Part of a small language model's weights: 10 layers, 124M tokens.
MLP neurons of a small language model. Each row is named by its layer, matrix (up: input weights; down: output weights) and neuron, and shows model dimensions 64-191. Each number is 200 + 30 x the weight over its row's rms, rounded and kept within 0 to 999.
Before each neuron's rows, "fires after" lists the tokens most often just before its 100 highest values on Wikipedia text that the model never trained on.

fires after: "| ", ".", "0 ", "1 ", "2 ", "7"
L3.up428,232,230,185,238,191,210,165,209,243,187,204,254,230,205,192,223,212,219,186,222,248,223,181,255,178,213,184,219,220,199,188,173,202,187,166,219,217,216,178,229,199,219,239,186,174,215,221,193,185,184,202,104,239,187,107,210,193,189,184,151,179,219,200,212,197,212,215,200,199,180,226,214,235,236,200,209,267,199,201,168,145,192,215,190,150,209,209,205,229,217,221,192,253,205,184,162,157,188,165,230,238,266,181,228,224,162,154,215,189,101,214,262,198,247,179,162,250,218,198,200,192,206,209,195,166,218,224,230
L3.down428,213,226,191,223,217,195,201,197,250,188,166,193,196,176,188,201,241,240,259,143,239,233,212,196,223,209,231,140,266,183,230,174,176,219,218,196,201,219,157,203,204,262,199,145,151,253,176,179,198,238,178,225,246,192,194,211,251,213,230,205,150,176,161,194,217,234,176,198,219,235,157,211,153,209,225,187,193,211,283,203,152,175,242,209,225,250,174,292,195,190,170,175,208,151,194,192,220,203,180,192,184,241,229,206,215,200,230,209,145,205,188,209,172,155,171,196,163,183,196,203,211,201,220,131,165,212,216,203

fires after: "am", "one ", "Am", "av", "ome "
L5.up51,172,168,191,244,180,178,201,223,237,181,213,200,215,262,228,190,222,137,229,203,182,174,196,208,162,278,177,220,185,203,168,148,181,214,159,166,229,217,255,181,193,228,247,174,140,168,201,254,203,180,155,204,231,210,183,208,222,188,229,202,208,154,263,276,213,207,247,239,222,195,186,165,271,223,207,215,167,177,181,163,219,174,203,218,173,191,162,219,201,197,228,187,199,226,171,194,222,178,228,203,187,140,197,223,194,165,203,210,186,192,181,169,209,175,219,169,202,199,268,213,238,242,151,226,254,162,248,193
L5.down51,197,205,279,223,241,193,211,172,215,226,188,167,173,193,193,159,168,219,177,198,194,206,210,224,211,153,202,184,188,197,206,177,209,213,265,223,242,233,156,219,204,187,208,184,173,151,217,200,213,214,210,154,179,176,202,166,207,201,178,238,216,196,246,192,133,234,149,180,199,216,204,194,180,173,194,194,173,155,149,192,204,170,215,145,254,206,178,204,173,187,175,196,179,188,225,249,230,203,186,207,199,167,201,173,238,198,211,184,229,176,188,249,182,224,240,241,209,200,178,210,172,260,179,195,159,215,220,177

fires after: "g", "th", "h", "am", "iv", "Am"
L5.up878,201,162,182,180,176,163,177,198,256,188,276,236,189,172,153,173,192,237,188,212,176,185,215,201,246,199,149,200,226,250,229,165,243,236,202,230,174,167,170,233,187,240,227,203,218,208,222,136,159,134,183,207,218,208,179,215,196,226,184,197,239,184,176,160,204,230,197,230,200,224,226,186,280,236,183,231,137,178,160,143,188,216,203,193,204,191,190,166,224,195,186,141,149,158,187,209,186,211,248,228,235,172,217,203,183,225,184,237,158,221,168,199,198,166,156,207,210,219,239,183,216,201,244,169,220,247,250,189
L5.down878,166,142,251,231,191,207,229,247,206,244,193,197,243,217,216,205,211,147,194,217,189,248,189,192,163,155,197,170,151,160,183,175,228,225,204,199,242,215,133,170,199,223,190,199,188,224,163,146,163,167,203,191,211,172,232,217,187,232,203,191,173,189,252,275,170,202,225,205,196,236,186,184,210,215,196,186,164,209,235,223,216,173,227,202,199,194,182,200,156,196,177,187,222,213,169,215,221,209,153,217,189,211,258,169,268,187,175,189,161,216,257,233,161,178,210,164,158,176,180,173,186,226,233,171,130,226,151,196

fires after: "C", "T", "E", "L", "H"
L5.up545,184,237,223,203,197,260,181,280,264,139,243,133,209,189,250,208,190,146,220,241,166,206,231,226,210,175,192,185,228,168,194,205,200,184,197,230,209,252,215,237,145,192,167,177,238,229,192,202,164,230,185,205,209,250,126,276,186,185,182,207,160,199,184,181,182,234,192,211,226,168,194,206,219,189,207,174,239,177,221,212,236,240,192,200,172,224,136,219,171,206,162,185,206,205,232,161,231,156,151,197,193,122,185,154,206,218,156,190,212,228,174,217,237,154,214,213,215,200,185,212,213,194,149,183,160,158,196,224
L5.down545,223,214,204,243,203,184,179,186,189,187,249,246,190,200,277,208,207,239,188,197,209,251,231,236,259,173,152,199,202,240,237,197,181,178,228,197,156,186,189,159,188,212,145,162,214,194,214,198,207,208,203,212,227,185,165,152,190,179,172,154,194,195,182,212,208,227,180,195,195,221,177,198,161,177,184,190,167,235,220,280,206,129,157,174,187,199,222,202,130,209,217,246,209,230,233,205,278,171,127,213,194,231,214,164,181,196,168,152,270,235,245,188,236,216,206,215,208,168,167,179,186,214,226,164,176,181,256,261

fires after: "f", "F", "p", "a ", "fe"
L5.up886,218,232,188,188,121,202,188,224,158,139,200,222,240,205,171,224,187,187,158,161,258,247,201,180,189,247,203,205,243,261,211,216,220,216,145,203,203,170,226,238,181,190,200,186,271,216,187,177,197,193,216,241,156,218,233,213,218,204,182,170,230,156,256,140,161,187,214,239,264,233,160,213,167,199,156,212,152,204,180,171,183,186,222,201,199,185,191,270,245,181,229,194,163,225,244,202,237,200,205,267,236,179,240,190,207,210,135,178,198,210,168,161,200,222,253,146,230,210,198,184,225,181,190,275,184,208,155,182
L5.down886,195,215,170,232,211,242,216,185,221,229,216,205,202,199,183,219,154,185,187,193,186,194,225,215,232,178,211,196,194,153,157,103,178,205,228,203,226,250,178,205,179,176,221,200,182,231,270,174,211,203,184,180,219,199,234,258,257,185,196,198,166,210,184,159,146,204,209,199,223,203,222,218,206,258,217,204,171,187,205,207,178,234,212,231,257,206,200,215,203,172,231,181,213,194,180,213,205,185,175,181,207,262,182,196,183,255,203,167,200,218,153,184,217,138,206,212,146,245,191,187,168,214,208,244,172,227,233,184

fires after: "Rep", "cl", "con", "re", "Ch", "pre"
L5.up705,236,224,176,205,209,223,234,188,233,231,243,190,140,211,146,209,215,193,201,206,190,216,200,231,212,227,211,270,247,136,243,213,196,153,205,214,183,220,170,172,164,232,232,199,198,205,142,225,168,200,190,191,229,231,250,169,137,196,200,211,224,201,175,219,197,169,244,146,201,172,216,227,196,193,194,219,236,217,193,145,216,150,208,215,160,201,211,208,157,200,183,199,191,150,195,208,229,192,225,177,208,191,231,237,173,230,190,223,280,178,196,159,192,207,194,207,196,234,188,217,220,208,158,204,160,212,139,185
L5.down705,257,257,183,156,156,261,226,207,164,193,183,245,213,244,200,193,152,169,220,214,179,171,168,178,189,148,207,226,202,246,227,213,142,234,199,191,185,177,201,228,227,194,171,204,185,189,214,185,174,177,193,189,185,179,197,201,293,169,190,174,198,179,195,209,231,271,207,237,182,202,184,139,232,198,192,265,159,232,199,213,148,205,172,218,195,147,222,214,217,205,221,213,225,195,181,209,166,211,158,177,203,192,175,199,254,134,166,223,184,179,214,225,184,223,154,184,157,220,232,195,218,225,152,213,198,226,164,233

fires after: "F", "f", "W"
L5.up46,170,158,182,232,170,162,169,190,239,233,153,236,222,194,149,209,165,216,176,159,204,196,195,192,168,247,173,226,196,187,189,200,207,181,163,265,167,233,220,187,173,226,168,174,221,155,215,201,117,180,155,186,204,206,226,153,276,188,188,170,223,238,237,249,228,195,199,274,222,198,184,244,182,170,207,181,195,184,207,223,196,124,200,172,212,178,199,203,193,186,244,171,177,200,239,206,235,227,188,209,156,160,226,199,186,208,234,204,189,216,217,181,245,227,167,173,247,194,221,191,174,213,234,256,205,185,198,231
L5.down46,162,167,160,195,215,227,210,172,258,191,215,214,189,235,242,183,267,238,213,196,226,229,205,228,234,186,205,198,179,232,129,221,162,223,223,187,183,237,143,235,171,228,181,208,157,188,229,162,231,180,182,174,176,212,217,187,177,179,227,157,185,158,245,205,130,216,209,228,208,220,212,206,214,209,243,183,200,231,199,159,165,183,155,171,201,263,169,185,291,209,205,234,173,193,179,165,197,170,193,216,212,218,214,177,195,207,219,173,181,224,174,205,183,203,225,186,181,225,201,250,224,208,180,222,232,179,235,238

fires after: "| ", "\n", "on", "- ", "–"
L5.up944,183,202,162,228,133,245,204,239,205,157,171,212,241,184,182,190,233,209,179,189,237,171,173,166,175,198,189,212,266,201,256,199,246,215,186,186,207,200,187,257,200,199,212,206,253,187,204,164,207,190,212,157,246,199,159,215,120,229,175,213,206,240,221,189,226,174,172,245,158,172,220,175,184,207,209,165,229,200,216,210,178,194,246,173,230,202,209,239,193,204,167,200,182,212,203,228,220,226,220,196,191,227,266,238,200,201,185,171,193,191,227,242,183,243,232,228,176,221,199,236,156,227,244,185,124,184,194,167
L5.down944,260,197,233,207,170,197,227,163,164,137,249,238,232,200,202,190,186,212,232,213,273,243,213,216,196,203,280,238,179,183,174,301,158,203,267,223,204,175,221,190,193,218,199,165,210,239,163,190,214,198,224,212,200,224,231,145,192,214,183,182,196,246,162,189,220,233,188,183,173,215,189,230,208,177,137,134,181,216,171,179,224,221,225,199,116,201,203,239,197,215,223,238,223,179,220,197,198,179,169,161,211,237,243,189,186,209,195,185,201,171,145,170,180,204,211,175,185,168,194,184,193,177,149,260,219,154,171,187

fires after: "R", "a", "J", "D", "C", "E"
L2.up933,216,174,221,201,185,183,171,253,213,196,213,183,147,171,222,196,228,157,223,209,171,185,162,229,210,190,161,147,280,183,214,175,209,187,175,220,158,203,204,259,199,145,219,209,205,231,232,210,186,225,180,249,142,154,223,189,163,208,240,166,216,162,193,151,176,134,212,230,182,216,180,255,259,202,175,170,177,200,263,169,230,194,162,212,171,209,232,194,202,207,188,194,197,206,180,147,210,175,204,177,179,175,250,173,223,263,237,227,238,200,202,197,201,149,222,145,173,188,238,214,185,186,239,264,250,197,211,208
L2.down933,198,252,197,207,163,183,238,168,223,194,198,260,172,244,247,170,169,211,226,203,184,224,211,221,196,233,189,202,191,262,240,217,200,211,215,244,202,207,182,193,231,222,122,185,159,196,199,212,150,194,230,172,213,168,275,195,152,247,239,175,199,193,191,158,180,213,252,153,238,219,221,241,199,202,255,212,179,196,153,197,244,182,224,297,193,235,173,180,188,235,158,193,252,199,211,148,194,188,157,161,203,191,206,230,205,213,155,186,213,185,216,163,229,213,222,196,222,249,206,219,189,193,182,135,244,200,235,141

fires after: "h", "rele", "P", "B", "Al", "re"
L2.up561,173,147,171,213,184,242,271,226,262,245,168,245,164,202,204,206,195,188,199,237,229,173,184,221,184,210,182,169,197,203,180,196,207,187,213,232,185,246,177,205,218,194,200,135,205,179,174,191,161,235,186,230,212,240,183,153,248,195,151,215,226,218,198,215,185,215,211,184,182,165,206,145,233,157,140,190,222,208,206,199,225,235,175,225,176,217,171,180,222,149,148,175,250,219,167,222,262,224,196,222,146,153,211,156,222,244,191,178,182,219,177,231,229,200,182,217,204,203,229,249,198,196,160,187,214,220,175,284
L2.down561,174,172,148,266,216,197,240,182,194,245,236,252,198,166,164,193,171,201,185,199,199,211,180,238,191,151,209,155,201,221,130,209,180,198,198,209,178,237,222,198,254,179,224,159,196,212,214,202,156,237,157,225,196,167,239,212,181,221,190,164,194,180,158,249,159,218,228,200,206,190,204,208,230,157,158,168,191,162,176,191,258,203,216,174,194,246,162,194,190,148,201,201,200,202,189,152,216,199,163,187,201,161,211,209,240,255,210,248,197,166,195,198,172,195,169,216,180,214,202,269,212,181,207,208,199,236,152,238

fires after: "| ", "- ", "==", "\n", "h", "("
L5.up67,226,202,239,167,172,235,169,208,190,199,185,274,240,207,175,195,199,206,129,202,200,195,120,139,190,187,280,197,204,212,235,191,191,148,152,152,156,211,211,172,221,245,160,207,182,205,176,241,213,163,231,190,199,214,165,198,204,191,207,193,223,190,179,179,116,209,215,191,221,183,157,221,198,225,174,238,213,199,148,226,241,205,233,179,190,186,147,253,200,189,244,184,190,246,185,214,189,182,218,206,174,203,194,222,239,213,222,204,223,169,248,142,195,203,209,182,182,203,207,171,212,190,159,225,203,169,203,176
L5.down67,149,209,189,211,158,203,222,187,186,182,247,221,214,163,226,193,213,215,175,173,149,224,181,157,161,244,215,200,205,215,183,167,215,216,241,197,157,100,212,153,218,225,165,221,190,245,176,271,151,196,171,211,157,230,241,192,174,183,209,174,263,147,221,212,177,242,240,235,209,183,189,189,222,201,209,201,206,186,210,206,161,285,170,203,193,213,208,213,187,203,204,168,212,207,165,221,202,197,162,159,156,258,204,141,209,229,167,188,171,193,213,246,209,181,166,188,245,222,204,210,201,179,204,231,171,186,229,198

fires after: "| ", "4", "2", "1"
L5.up490,188,200,206,246,191,219,183,167,218,146,201,180,199,154,230,224,224,193,185,217,151,218,194,196,163,221,200,165,223,207,220,173,252,207,259,222,199,208,242,175,234,198,260,224,165,251,215,250,168,197,209,195,203,188,183,130,205,225,159,215,189,155,187,191,176,261,189,222,190,193,204,243,203,177,176,198,214,233,175,183,213,157,227,164,192,191,272,214,200,210,237,183,143,210,203,182,272,222,216,222,222,164,171,193,207,170,189,252,186,188,186,232,183,180,232,172,182,171,227,223,204,237,205,209,146,192,167,163
L5.down490,218,158,195,173,187,202,208,230,196,157,207,270,233,208,253,216,188,221,192,171,150,163,192,171,176,186,219,213,121,196,211,216,167,234,161,211,191,166,217,218,220,227,234,216,211,158,131,188,199,195,219,212,201,193,209,218,223,182,252,196,165,250,223,220,206,185,234,184,196,220,190,235,233,202,167,233,191,196,204,198,202,195,176,177,210,248,247,219,200,200,214,208,250,166,242,234,144,223,129,198,169,251,180,287,113,122,207,211,228,202,217,198,228,198,209,179,233,176,194,183,202,177,204,211,205,193,170,237

fires after: "man", "fe", "as ", "oun", "ber", "per"
L5.up811,195,221,158,156,235,184,222,184,204,207,237,187,181,154,143,211,180,156,205,150,178,206,172,174,155,146,184,219,182,218,185,235,198,170,249,160,226,264,208,175,160,85,228,183,223,204,221,192,223,151,206,197,219,162,192,192,188,203,163,211,242,250,156,249,217,184,212,213,257,158,174,204,194,218,197,196,169,208,196,203,239,108,226,160,205,236,180,183,252,238,211,194,196,207,224,216,186,246,191,224,210,187,215,213,203,178,221,213,178,230,194,204,204,200,159,188,205,170,168,226,210,214,202,213,214,167,192,200
L5.down811,217,196,202,271,220,157,251,199,152,197,136,188,105,217,221,256,169,266,181,260,190,197,181,194,251,193,180,181,244,211,198,143,216,206,216,207,206,173,224,217,219,197,192,181,183,212,252,215,141,238,148,185,194,196,166,223,197,198,191,181,196,138,222,176,197,226,218,184,184,156,217,174,214,216,200,200,175,190,219,234,170,243,212,193,176,219,247,222,192,208,204,188,179,184,226,186,249,245,149,242,216,219,168,195,213,160,205,157,247,209,186,181,212,192,212,171,201,265,203,197,249,247,209,246,184,165,150,203

fires after: "Ch", "G", "I", "C", "i"
L3.up349,219,176,188,211,172,190,162,223,209,231,190,217,235,205,190,188,169,186,215,199,213,194,219,230,234,190,148,214,231,222,237,200,151,194,185,221,188,261,155,214,222,238,224,180,256,176,240,151,211,180,168,213,145,220,181,229,161,167,179,274,189,210,164,218,211,189,170,232,222,135,158,179,224,192,202,201,248,174,209,162,217,273,267,194,186,208,190,208,212,197,180,155,186,213,177,215,210,209,184,213,190,227,188,219,229,213,154,188,165,193,162,203,200,94,209,229,182,220,261,188,236,186,205,244,227,146,148,208
L3.down349,240,182,184,149,218,210,249,209,196,214,216,216,220,216,198,211,230,193,232,217,219,204,165,212,222,130,241,233,237,194,228,220,219,237,191,226,192,243,174,178,267,200,184,195,180,226,154,210,190,177,210,221,248,253,194,142,217,215,112,194,192,130,154,216,216,166,214,201,221,219,232,183,169,262,161,187,207,262,203,177,215,147,171,158,209,220,233,211,197,208,218,235,197,221,178,182,191,248,189,198,152,197,161,169,196,248,166,154,189,208,237,167,219,193,197,185,182,230,181,208,179,184,170,179,144,200,209,228

fires after: "b", "B", "f", "F", "was "
L5.up411,201,156,147,176,222,225,210,216,208,278,196,160,206,188,147,108,235,217,170,194,206,167,172,193,169,191,175,208,206,160,173,202,159,225,199,223,153,191,181,216,162,203,257,230,161,198,161,233,215,182,214,234,269,216,200,190,162,151,224,226,216,158,219,199,175,189,178,243,236,196,225,200,172,231,222,196,209,251,183,220,210,223,238,208,204,270,188,202,185,226,188,167,190,184,183,161,199,144,251,170,178,186,197,228,188,162,214,204,167,238,187,198,203,186,252,242,255,214,186,176,223,176,219,295,225,188,215,196
L5.down411,187,253,194,229,211,210,262,232,192,241,208,143,162,183,195,205,256,175,205,170,137,176,193,220,230,164,206,189,185,219,146,172,194,236,194,214,255,215,173,213,186,181,183,223,183,182,211,139,138,179,210,182,229,161,231,201,224,200,223,234,281,188,275,173,180,207,213,198,160,183,231,217,217,193,131,208,243,133,183,174,195,185,210,208,260,229,167,212,185,174,219,261,195,201,169,219,211,226,142,213,194,229,215,221,176,229,185,205,194,194,189,188,209,216,182,243,193,255,236,189,210,196,195,212,236,200,236,223

fires after: "D", "T", "O", "E"
L3.up68,209,222,206,204,226,232,183,231,221,158,205,238,225,171,184,153,220,179,197,113,219,195,211,217,194,213,240,139,199,149,237,213,227,197,195,174,186,269,204,198,192,190,266,191,232,193,241,192,232,197,247,103,196,198,185,201,212,203,227,165,222,199,188,201,233,257,194,203,209,194,200,182,232,178,156,198,247,218,196,162,211,200,224,162,196,226,175,208,157,206,219,233,192,183,185,244,133,203,195,191,206,202,255,178,187,184,136,231,247,237,170,226,198,189,203,157,194,213,235,239,174,168,193,211,164,167,195,181
L3.down68,226,151,207,189,190,215,239,199,150,243,206,200,185,184,224,222,217,208,189,190,169,224,192,202,188,130,176,230,189,289,193,230,165,198,215,197,147,199,236,168,182,244,129,208,187,132,177,174,189,195,174,147,199,136,164,192,175,238,187,227,206,188,227,207,161,201,222,152,167,228,192,208,187,226,270,189,164,186,222,260,194,169,226,268,200,210,198,229,227,148,178,174,190,215,232,235,251,202,211,215,209,215,219,155,217,219,186,166,180,182,183,157,202,190,260,181,253,191,175,236,164,201,196,168,228,185,224,197

fires after: "iv", "v", "ev", "m", "0 "
L5.up440,288,196,173,231,168,236,129,196,214,209,232,151,150,206,198,212,183,185,174,173,151,188,250,202,219,172,217,212,201,156,201,225,207,233,263,170,197,227,221,185,198,238,183,164,168,175,259,234,176,205,228,132,206,255,187,171,228,227,203,167,194,177,213,253,209,171,204,147,203,242,170,150,216,174,227,235,225,246,182,191,190,263,210,200,158,222,190,212,153,179,172,171,189,213,176,220,191,188,157,195,203,215,201,205,199,177,174,231,240,196,182,198,182,176,254,202,170,149,210,159,228,172,211,153,180,199,207,174
L5.down440,189,186,273,213,223,233,146,190,170,214,215,199,194,228,197,209,156,230,167,216,193,178,175,271,173,197,197,201,211,163,142,123,199,183,222,182,209,212,171,229,224,209,255,228,142,219,179,151,213,249,236,260,253,215,178,211,182,210,197,231,187,195,208,215,237,233,184,261,236,187,215,196,185,228,165,203,230,166,221,216,168,144,186,205,219,209,215,182,185,205,241,227,237,182,235,189,187,218,226,207,199,140,236,199,183,239,140,177,259,189,213,165,152,178,192,203,187,205,244,212,178,229,159,258,200,182,195,240

fires after: "g", "h", "b", "wh", "G"
L5.up698,193,201,219,226,213,206,193,193,163,168,216,200,227,185,206,167,204,150,184,217,219,126,210,187,178,192,170,207,169,217,241,211,234,169,230,253,238,223,203,191,196,252,190,186,191,229,182,193,250,164,182,150,207,176,234,162,200,235,157,141,190,175,170,219,196,203,236,206,220,251,174,194,162,202,191,163,187,221,177,263,196,206,212,167,192,214,239,225,180,221,211,221,176,208,190,184,218,218,226,230,182,204,193,227,177,144,187,151,176,243,147,187,233,109,227,200,222,237,195,180,201,256,198,238,212,189,190,242
L5.down698,152,221,257,252,171,199,183,179,205,246,254,234,161,159,178,204,197,193,205,185,137,254,173,229,184,215,223,229,208,246,185,229,226,192,152,161,236,176,255,198,228,218,219,217,194,192,155,200,148,194,204,192,184,239,200,223,139,188,179,177,185,200,236,175,208,208,229,168,248,181,183,216,173,181,219,201,283,205,202,229,206,214,262,221,183,158,216,249,194,209,156,184,232,210,219,225,223,233,143,162,174,151,163,169,180,215,213,173,227,156,199,221,245,198,197,215,187,174,218,232,240,186,195,246,190,179,184,185

fires after: "in", "re", "ac", "dis", "con", "e "
L5.up929,205,160,148,168,152,193,207,203,203,205,197,253,189,218,185,246,227,181,240,190,212,232,177,169,250,224,231,213,138,177,183,145,170,184,231,167,110,162,222,217,173,223,225,196,177,204,177,231,227,215,200,214,188,190,199,191,224,141,168,250,274,225,166,227,130,199,259,187,188,225,202,217,193,218,192,234,192,190,167,194,259,221,199,221,166,219,210,103,177,175,176,186,243,218,218,226,211,242,214,188,158,191,202,191,211,164,149,193,219,251,201,181,200,173,215,159,214,170,176,177,202,196,229,180,243,210,259,238
L5.down929,238,184,161,214,135,228,190,225,218,186,196,187,190,164,172,136,203,158,228,217,210,225,182,213,210,191,231,240,200,189,174,202,185,256,218,239,150,182,172,221,200,196,193,210,197,229,163,166,221,218,196,207,149,188,222,184,224,167,202,179,227,221,241,235,235,185,196,250,179,194,238,189,143,202,108,224,215,243,187,261,198,148,226,197,192,148,245,223,162,250,206,174,152,190,221,221,236,194,189,202,248,204,207,171,229,169,137,228,124,252,179,169,203,195,193,281,203,214,228,191,186,202,200,182,203,204,117,221

fires after: "P", "M", "C", "Au", "L", "For"
L3.up131,174,214,221,208,221,235,112,227,197,128,267,200,182,225,206,187,156,200,235,149,170,165,193,202,188,229,182,165,194,173,223,154,216,164,205,212,154,239,194,247,219,133,228,200,213,209,180,274,221,209,182,214,191,221,185,207,167,182,209,199,227,175,215,212,224,244,212,204,240,190,234,144,201,197,189,210,197,136,234,217,188,179,215,181,119,207,211,261,195,251,197,179,215,219,221,191,224,189,192,226,193,145,180,234,190,193,182,220,207,181,179,219,222,117,252,205,226,113,148,134,232,240,162,200,231,206,188,185
L3.down131,193,255,195,181,189,200,200,214,202,220,160,252,208,160,188,281,178,236,194,232,189,193,230,237,201,185,152,149,184,240,235,187,230,202,183,229,176,166,232,197,178,185,162,175,233,209,169,178,233,222,258,182,201,190,211,178,177,235,193,211,218,227,156,236,209,186,181,210,238,230,208,127,234,225,203,238,152,201,242,235,187,127,197,217,189,190,186,209,211,181,183,165,189,220,165,188,214,219,125,173,277,151,207,220,149,197,193,197,142,231,178,232,210,202,194,191,188,210,155,217,174,226,217,186,204,164,233,175

fires after: "li", "wi", "su", "th", "bu", "pro"
L5.up317,173,235,229,183,220,227,222,191,180,228,193,179,178,177,240,172,202,249,204,207,207,182,188,232,152,80,207,208,192,190,192,212,205,176,207,197,178,241,201,146,172,185,223,247,156,203,188,191,182,164,194,247,188,225,198,196,218,176,166,180,195,277,229,236,189,161,211,256,214,217,189,233,222,172,190,219,176,192,214,220,224,192,239,193,222,225,217,183,200,257,127,266,178,189,131,216,173,203,206,221,179,198,189,189,209,272,153,228,204,226,213,215,216,210,240,191,169,153,207,188,205,179,211,204,217,162,259,139
L5.down317,175,182,201,174,203,164,212,156,177,255,201,190,187,194,225,229,207,219,206,169,110,204,153,217,252,259,216,137,211,249,249,196,202,197,238,136,163,189,177,171,272,212,180,170,219,200,179,230,171,203,227,181,265,206,250,197,187,198,210,218,192,242,225,217,154,236,189,231,218,194,195,207,207,176,192,193,192,206,157,222,190,209,185,256,183,183,249,224,210,217,195,175,221,211,234,200,236,147,221,190,174,188,159,232,192,217,220,225,165,205,150,219,193,238,149,266,195,237,203,219,159,245,200,169,208,164,235,206

fires after: "v", "app", "p", "ig", "ev", "tur"
L5.up384,212,189,241,168,186,218,213,175,213,175,235,193,174,208,178,170,176,225,306,197,183,187,168,189,205,149,245,189,193,235,201,243,227,165,214,185,247,199,178,157,169,187,181,207,222,232,198,206,200,203,276,187,247,190,151,202,148,195,229,226,236,169,198,225,200,246,188,172,229,175,230,210,165,222,157,142,203,203,217,214,209,233,206,194,236,197,251,209,190,161,236,213,208,127,214,173,186,232,201,190,218,266,218,263,145,205,196,210,209,160,180,185,199,217,165,199,213,180,168,197,204,228,272,244,223,166,195,191
L5.down384,180,200,208,185,184,197,177,194,163,253,157,202,163,227,216,232,208,190,184,246,239,208,228,182,223,170,194,230,217,198,184,150,172,184,189,206,221,211,185,181,205,203,190,172,156,222,207,209,237,209,169,213,197,191,254,209,238,219,259,230,140,224,248,124,195,188,198,141,156,235,150,231,202,218,193,251,245,194,203,227,149,199,184,194,183,195,219,205,249,256,179,150,213,200,244,184,264,218,165,245,246,254,184,184,133,202,164,188,190,189,168,253,162,211,213,168,166,209,213,198,151,204,212,241,238,206,201,138

fires after: "Ch", "bu", "Gu", "I", "E", "e"
L5.up768,260,202,169,196,189,215,221,277,270,180,158,237,245,233,197,195,168,205,213,196,180,205,213,241,201,169,216,178,196,191,252,179,186,223,245,222,258,218,171,135,151,192,203,218,221,223,175,165,218,164,169,187,171,231,215,197,176,229,208,175,196,212,184,218,242,206,223,179,183,207,272,215,218,218,110,216,168,216,187,231,206,224,198,232,231,223,171,160,195,161,157,217,214,222,147,177,186,199,202,172,173,224,215,198,171,238,191,170,191,217,208,195,170,182,230,156,196,210,240,185,188,155,132,236,252,193,195,195
L5.down768,210,183,192,199,173,196,179,187,208,156,289,281,212,206,224,186,236,245,199,156,167,220,178,223,183,210,184,192,207,212,231,208,239,210,225,158,222,198,211,181,267,185,163,229,213,217,231,245,194,245,214,228,181,208,213,191,234,236,219,233,214,210,240,213,203,214,197,191,210,211,179,182,210,163,184,165,196,200,209,214,197,179,248,203,175,198,216,197,262,185,258,224,208,207,141,175,211,249,217,229,199,116,181,203,162,197,171,176,191,206,213,206,223,179,205,167,239,205,161,203,131,209,121,203,199,235,134,208

fires after: ": ", "| ", "by ", "("
L5.up296,205,300,187,273,208,281,207,234,172,243,177,141,217,244,196,170,173,152,235,203,208,197,208,205,185,179,183,199,157,260,194,259,302,217,245,225,146,192,217,178,174,207,235,202,197,183,186,171,209,177,214,200,172,204,196,196,161,206,189,240,207,214,222,202,165,213,149,216,224,169,201,233,182,186,166,211,208,219,206,211,187,172,175,206,184,205,194,201,163,223,236,196,244,202,199,160,201,196,172,195,289,180,175,181,250,196,173,219,233,211,155,175,205,224,199,257,212,196,153,202,162,204,199,211,189,228,213,185
L5.down296,174,206,201,217,192,159,214,193,255,212,183,198,219,194,184,196,241,171,167,172,211,175,202,188,160,175,191,157,201,168,180,176,150,191,195,208,145,192,144,164,244,201,154,224,217,235,197,219,154,230,186,200,207,202,240,205,263,143,201,203,230,173,153,202,207,236,196,237,188,127,226,178,237,213,195,155,177,242,188,137,186,235,182,210,191,217,210,176,191,178,179,205,230,240,236,197,167,190,144,195,186,213,175,206,232,206,188,219,254,244,169,179,208,202,205,240,215,248,153,163,188,194,220,205,227,226,251,196

fires after: "P", "R", "the ", "A", "re"
L5.up318,219,164,199,185,172,144,210,166,198,173,197,128,209,187,216,169,133,191,219,275,185,202,189,189,186,224,156,156,158,163,184,250,246,236,198,219,212,154,184,212,225,179,204,166,221,140,146,257,231,219,209,274,209,186,253,192,212,155,180,234,175,223,203,190,157,185,181,203,216,244,224,192,193,182,175,196,217,210,253,191,166,218,182,180,217,252,214,200,218,212,251,205,225,190,223,212,185,227,185,228,167,195,175,174,226,214,210,214,189,193,188,233,199,202,207,186,170,208,213,218,211,202,235,180,190,162,170,253
L5.down318,190,201,206,172,230,192,217,172,202,181,180,269,175,225,142,184,257,224,172,207,234,192,204,217,173,224,249,286,195,233,205,181,171,178,192,220,144,286,189,106,189,123,196,165,223,185,219,183,258,234,197,201,201,197,195,218,150,156,215,121,214,245,185,192,170,173,173,230,204,226,186,244,234,173,204,180,184,174,207,222,217,175,185,221,163,248,183,223,182,207,223,177,200,190,147,249,177,209,170,199,221,201,206,218,186,213,252,254,192,198,180,204,180,241,190,209,219,207,196,184,233,167,201,183,214,189,225,190